From a checkpoint of a small transformer trained on Wikipedia: 11 layers, tied embeddings.
MLP neurons of a small language model. Each row is named by its layer, matrix (up: input weights) and neuron, and shows model dimensions 64-191. Each number is 500 + 25 x the weight over its row's rms, rounded and kept within 0 to 999. Numbers have three digits each.
After each neuron's rows, "fires on" lists the tokens most often at its 100 highest values on Wikipedia text that the model never trained on.

L7.up559:487474489473506463483499537522505484479460493552470513516514503511512532491544475431464516514513517470512492500522482508490484517517547532485512553501514509517517523489464522536536483490495499497479496510526515485518448528530534473486525509468524478546526495515462501526489518482473521510499495503510498523551491494506525509427529523509496449515466524466525509470432478487526471523448
fires on: ",", "),", ")", "\","

L2.up685:451487494509505510529508494452473459475520544508500485550464463498519484516476482484484500532477496524527496506476525429516486502519502520489447490517483516535496490499497498562499447465512455448506516471452498553454500538523495535492460497498513535527500508496525467541488488504488498510516531462481518490541493484465471499522491524507505519486506500488499490517514480448516467511515
fires on: " un", " there", " per", "ce", " through"

L2.up638:485468494509549502505474502505491480467486515503499458482510521506493524528482481478522481457482498531487513544525515519532548513486492550524521471536458491486522445503481498532538579514499462487498512479518515491459458498469492462521486514495483493536466486538478499517504475513464526508510486458499500523489515536471513488523514484495494517465495525487493535484474532469560504484505
fires on: " b", "ph", " t", " gu"

L7.up642:542513502456468482497474482530527518534503518499452515455473502486527499513506478516524513494448482515455485498500533547463501457504473469541532522474493517563502482459516506509491487492501515458493506513506489522489500482490463460485497490519488505509473522499490493526533540489502505462473522486510566534516495477541529508511552523520542507491478513514513525505481536484489546536522
fires on: " Al", ",", "l", "8", " ("

L7.up164:489503540497483532484490458531538534493485513563478507543490489528523494466478515499490483454454517512507456483521490505529467538488492496475494494496506504523468526543499503482493532481485516484545491507506469501475484505539566546543504491467525545494530529492482479500446524518524498476499520536557469468502433485496527513535537490498530515487470504542495509490481507468496529497534
fires on: "er", "ist", "ian", "or", "resident"

L4.up17:468511520495490455466497518475528501520547439497529548501553500504504460483533511480527502510501523479503481499503508490527448468467494511511539538535485475550519533529484508450498516475481515507526506509526516485509449500492515481468503519477495463499479489516489531520512484471514458453513500457480477487479484490496497482525503526523448478535533513476488535488518534518496484519514
fires on: " R", " also", "ode", "R"

L4.up366:495508476494577517456527539457488481494498467519450499497498494456491483523483462474477500516501508520486493505501506483521527503496508524508491508531517491468538525451457514535477437487478535515498466484461519543466505495498495529491479484502503483487497493510516506475521524530506515522512509455485512440501535499521493500478474504522487476495489469498510495503526510475520473549493
fires on: " per", "ived", " stud", ",", "ales"

L3.up564:485488491505507474467502469529530458482522492487514469480491486465548491481520510447469436513547512501496535509476530494524522534514491538482541483539488464461500519508452505492476486469498526482494439526494447526491484468513485468527497563504529491522481503491467503517496507483495538549521454489514463497537540507517539550497473558481501500485541482507540494543495489514514520477499
fires on: " \"", " N", "ate", " H"

L4.up240:504479546529490494500536509528531505530495525525477494512513504501481536470462486530524485490506521507542512509528462482475482504526480511457448474521471559493483479487489490531533492509481481500452504496524467563481482513447515514495501512524531495493495500475498513469486511470493488527546500485535522480511501522552504490521500488484454534502481507470544488481471524506521500482493
fires on: " Th", " th", " Ar", "oth", " ar"

L2.up664:521523485492535508527497455482543509464518494497519495501476532495470511527485496509488516507521481447506488512524442520506467472494447451535508464539459527511478512491518517540468556523508481519538476458427528517473495447494490473457523490490491532525455482511478473497454479492535509493515464501496474499533493476509524490550497501508475473508492523511483485540530512492497501500531
fires on: ":", "eng", "iber"

L4.up455:493478504493515449470510551468520504520521515477512409475512512475550493480501495473530455518499493480476555489459469475508506500503467524504476516520514487462510491510470528563527482482528508479492475483485491548472510525489527501523502517494520530513529521481458514510529546473487477475501498493513476457490562484494553506493533489501484487488582496502529508480546531526536458511473
fires on: " N", "N"

L7.up22:490475484467503486498502527562485521484490521502498482450509491558505494491469506490496510500500489523496459525526510433467520552541492521483543549525503516482497496526506480504491508503468465527553494454485489530455501507469494497539480521529530494500526510507523513479512485557489512490481482515498538506463492480508490563474489480528478493523533498558572501495459515535475508503514
fires on: " w", " U", "U", "A", "un"

L7.up262:503505489471518481466476495522508500540491500503445473471511486463510478500507537459491479514463456507498513467472519523473486475477485492502503525484481541528488504468516511543545485510495484529527533518530480515496504518479523499504487490452458525528490481513468480546454498453469539518484503462472509510510497511540531516476537489517478506527472564487501524507503482490463511478499
fires on: ","

L4.up303:513452502484508523495463511503472484511501498477467472499477501543463528558534520443468517480451441496517521501479464519492510519542467531488474495506435520468521495500445494534491542497514499465516523512480482510486499519506454541526500494501487494485491494506457533476515475519490486512480521538449508511497506505501534500519525453505494560445521496499531481517467532520524540492484
fires on: "v", "m", "ve", "ph"

L2.up302:481503494492505511493485478530528504438488521515473485481515489491539469547480523488502508496499466497477503516511488483484491539503524566486514495536476526461507459526443530527486587492473487470514495480492468520461500510489531504502500460530489511506472543533567478474531501533476533464534479464524497549479542498495520513479492458466508506513482475500515492534483528501509487496520
fires on: "ph", "se", "our"

L3.up17:450507505469531475504493488528503472541487521514492478527523487457509496479488513471499476501515477526506484524481502507515569486521500510494508526493533490471490468513489505561495506511458490485485491515480469495501514502499522513512480523490480522508496480513514527469497499482454508454523522489517497515542531512535483490535556471493463514473509530506540460474516506492538486495481
fires on: " n", "N", " s", " e", "n"

L4.up660:482489526485540533495516528505457524499524491442517472488473490496468502505485485497527455523480493493506517551484470427508493506485528540522506497542524506526519469462491531565494477477491518483466526457490506508480505455495544509525483448486499542511489472525491487506479495507481534508485456458490487476544525497475504533512510525532454539516464505469532479519456521478524524492518
fires on: " Mar", " per", " E"

L3.up816:461469496475472471477504497517511525520526524508520533474504480472517533486527511472500465487476533495547531482508526539482531500584466504469477438505523529493509519518506504539506544480498485502529502500522465453488511475489530534515545459479518500532509500522442513471513520464487476512497491494471559517486480504554496472496506495495496454478509510480497491494507507510515515503506
fires on: "re", "ished", "it", "ve", "ied"

L7.up455:471540435446471478483491572482487456492508510440470464489505545528475517487517485475476509493484467477515505530502488471542483530529493496520481556509497472475508489522471484450454533480463495456522547471494487497486479496462495523506500497521506529522551504495480513492519489492505532480453547524506560450527523526503526551513482479532482475493483473468531489491498515506526524491464
fires on: "ov", "m", "M", "or", "v", "em"

L2.up652:476469452459474469522487468509486517512473508481477483543487523477462517504509495529525562461471484513537508456477495545488533528540488510490497500539507535501524500462476525510507521479499475429526497536502525490494489513505496506499532482486503509506487504482498491520514512493560512489529487504520472480452509452497498478515558513500468518443457486566491472483496499474553518495499
fires on: "oc", "art", " count", "ies", "stit", " sec"

L3.up393:480514507513510520463525469494505517527491538498472512554513495505491508454525497455517493551484513531507511496517494496502509484495538519517476510519487480532487489501484517520498440502523481505509534492471487472521512468534512527534525493502512573433477535516476549517545518487504487460479531497466466503517502504490511510531466533487495481510467497538502453518429526490530478498504
fires on: "a", "E", " the", "the", "inc", " inc"

L3.up466:501442504479488537509478496499556522513486528491566471481495484478522476505468500507509463468473506488504521507507487490475537488542471515539528536509498504491485510481561516483519485488487487497510494495494528500499490511526532491491538516506500500449488544568444484463498450488481537498523457530513487470462502528486475518468525505520486537525522518521471484508494502464545502490534
fires on: " O"

L3.up696:495501540488510515457569483497496498476518496495523475447500494487523497508490518482525431485498535467490518508522500483561490529449505510526552497531530478478546506488486494512488497488499477467519460545528444482497459479519490504514505516525530504494503494511480485457483476465480532528471432490476528531541527487487489487540538480527508467494487500499498489509508508490526506448544
fires on: " E", " F", "ather"

L7.up14:458506480504517481522522483479487507561513532495483494493487523496503543481499471469518477490504466507485554465480475552507476494525508558504502496473538555475478508490502548510509520527490511467544483477516477534552426487512522510460487501498488526486472517512493501539488519500517523500509504543473518492495512504567521508498501524487541518464537516480488525490502539487518471486500
fires on: " comp", "oc", " inv", " acc", "4", "ent"

L2.up450:491499546507490479454487483492491529501486479481480461523497542459470470488502482502540485514517482495516546478502426477547544477471480515487495498504484470500512505520484505495569497517511529489471481480522533561492542473451516487476478458536536514496480482519523458502508505503508552436538518504473501449511548513488523531503503509492521527524521502518530480518534514494507501493502
fires on: " Y", " K", " Z", " N", "ang", "uk"

L7.up827:473453494488491481550512488515513514500461545480479464502494530517542499473490553515533475497516539505510521464500498498540474559502449496488478520575519503544476536530530515505521481497473534496517542488504476523483453532524482475511486522451505512479523495489473501498472517500486539482482518484510473489502479556515489473518526507540532502515506552489535523486493503430496536483519
fires on: "or", "f", "ist", "man", "ff", "ir"

L3.up430:514476512505500504500533504453451527515508508517493426528513549532446556509460501531495512498504488511493503497446476503466515512484504501523544476519504504457510507503448488494512514491467477521507527536494494503459446489470482518511477481473509512502527508489527508516507508464513464490466486490525505481463499510555525504536479454533463513534473520458538507494504520490463472505504
fires on: "st", "c", "nd", "h", "b"

L2.up856:527482477537488472487438450508509514524566517493490465526527488531534490537486511501493481528469467488466484513526506512482492522519532520508549513509487521470486488485429538496511505509492507522507489546470498486449483475474477485487528497496504500497492484555517492494492485497482518427502472502513506505519530540513554534499486512489503526520506460507558463477473526472477516434527
fires on: "ph", "B", "cl", "ast", "so", "St"

L7.up478:472545521515526503506474549545504482496516545533473510493456496460485478483520468519483497494523475509492506486492517466490499523542508522535492492504524530491514504516468505518547470521537479513485488517512508485500503494481580502506480507558478464517443545462463503529506525512495462437509510492476522490491509480507493480514509496470520538491503564476423468536540463486514507507475
fires on: "he", " when", "hen", "l", "z"

L4.up187:480537513489521474512482483471528524540502489448537505457461512512536520448470462452487437526457517508501512488481483522509499508545507522482497512510499521537493491520519512495489440509495486486518506498529436458499511520526527498502490482484504532477494541511428541485500455483502476474499477510472490516531480504513504434502547533536518479515531517468436536491451531495560515521500
fires on: " E", " O", "ab", "her"

L7.up670:517454441507481534491529501498539508530480531507522519466535491481442513468507490494488450497538520508513476497483516522461453495533507506486514517510436544526540507519516547505505517456544489518484492546512512547479492498520483467490510488498551489524508452468496497501454508501530445515486461494462506479497534498521474520479507462485478497483511525488509514522521520551478531461492
fires on: " F", " At", "ur", " H", "ust"

L3.up461:484510537478480502522491516511469538482511523490488509509520499471464508458458481564526469492525493508471495518481496515468490499497501490533522538477500486516513488510483496486504501514468480478525465533492505528490527502540492552532504542457459487483551490507500504509491468466525451467506496518528478487528464472537477534525504506556493444519517475466527523436519500502467505470496
fires on: "c", " St", "st", "con", "gr", " st"

L4.up85:489561535452472543489489513474504526464515495494520489497478534508461476491480456496515550476476509482479500510538503513501467484502498457476489455479490473495528516507500518508475483449499479473519516501470499519526514480519498486469506505497477494496516507517501549496492529480485488501459441531499547527478524495508487489506531512425485530467542534509511457532501518522517544480486
fires on: "erv", "ew", " long", "ort", "qu"

L3.up698:491487487503540443479474528498529550499529459459538481483521516499521541487507493493482459571496504492531507488505525466493507510484473474448512472496443491513489522533530552453499500497448533497510493514501477555508497492502515484462470510466533517498501481491497528484475472479492509480497495482496539478462470483500497499484535518521504494543510500496511520478491487509529534523477
fires on: " R", "]", " House", "osition", "R"

L3.up265:517505475487475530481457504524512487520508472513475522472499462519528487508498478487500460460451542481523494534506469488535486517475550520504456507513498505527510484468496510509509501437496522527491477493526437530500463519484532525498489478501488530471500500539512507486448483527479529522487476478478520524436517509490512479548514528496495495511520538512543465509438511517527527488538
fires on: " E", " Mar", " mi", "r"

L3.up747:456460468500482516478500488488490482538464558505469527505546495488485493500496488532509516480522467529503493542500509477494501517500499492464492515553459553514501503486505522548533523575448477495461475493489493493538480514460500475538456506500493511495482531496517477491499491523500510500514476505542509489500481510491533497495538481489516469507475525468497535517475504520487545477532
fires on: " th", " Th", " by", "oh", "h"

L2.up581:464536520529507485522509474500492512513504513488485529502478505546487448515504522481523527496463508471520513500510556526515460523466555472471484448542518547565487465467447502539535427475492487502491507486505500457529515521508513557491504515499525483493475553488504484490485486496509498510505461495537485513494518493503500475487503488505503510492517499490484456500489510527490473474489
fires on: " cont", " im", " well", " ext", "ever", " comm"

L3.up431:526506488472518493509514457469511512464502528515470481489468523484521490516488519469506449524451533475474508515504479473538496512464500468536517529533527490516553463471505531529481524472531455495539485463491482502467482482481472523499521467522533501485525487510468503478473487479493493523489479529485504505557504487472491453522529509475444446473465518512497480594485477526482531488559
fires on: " ", " act", " polit", "mp", ":", " un"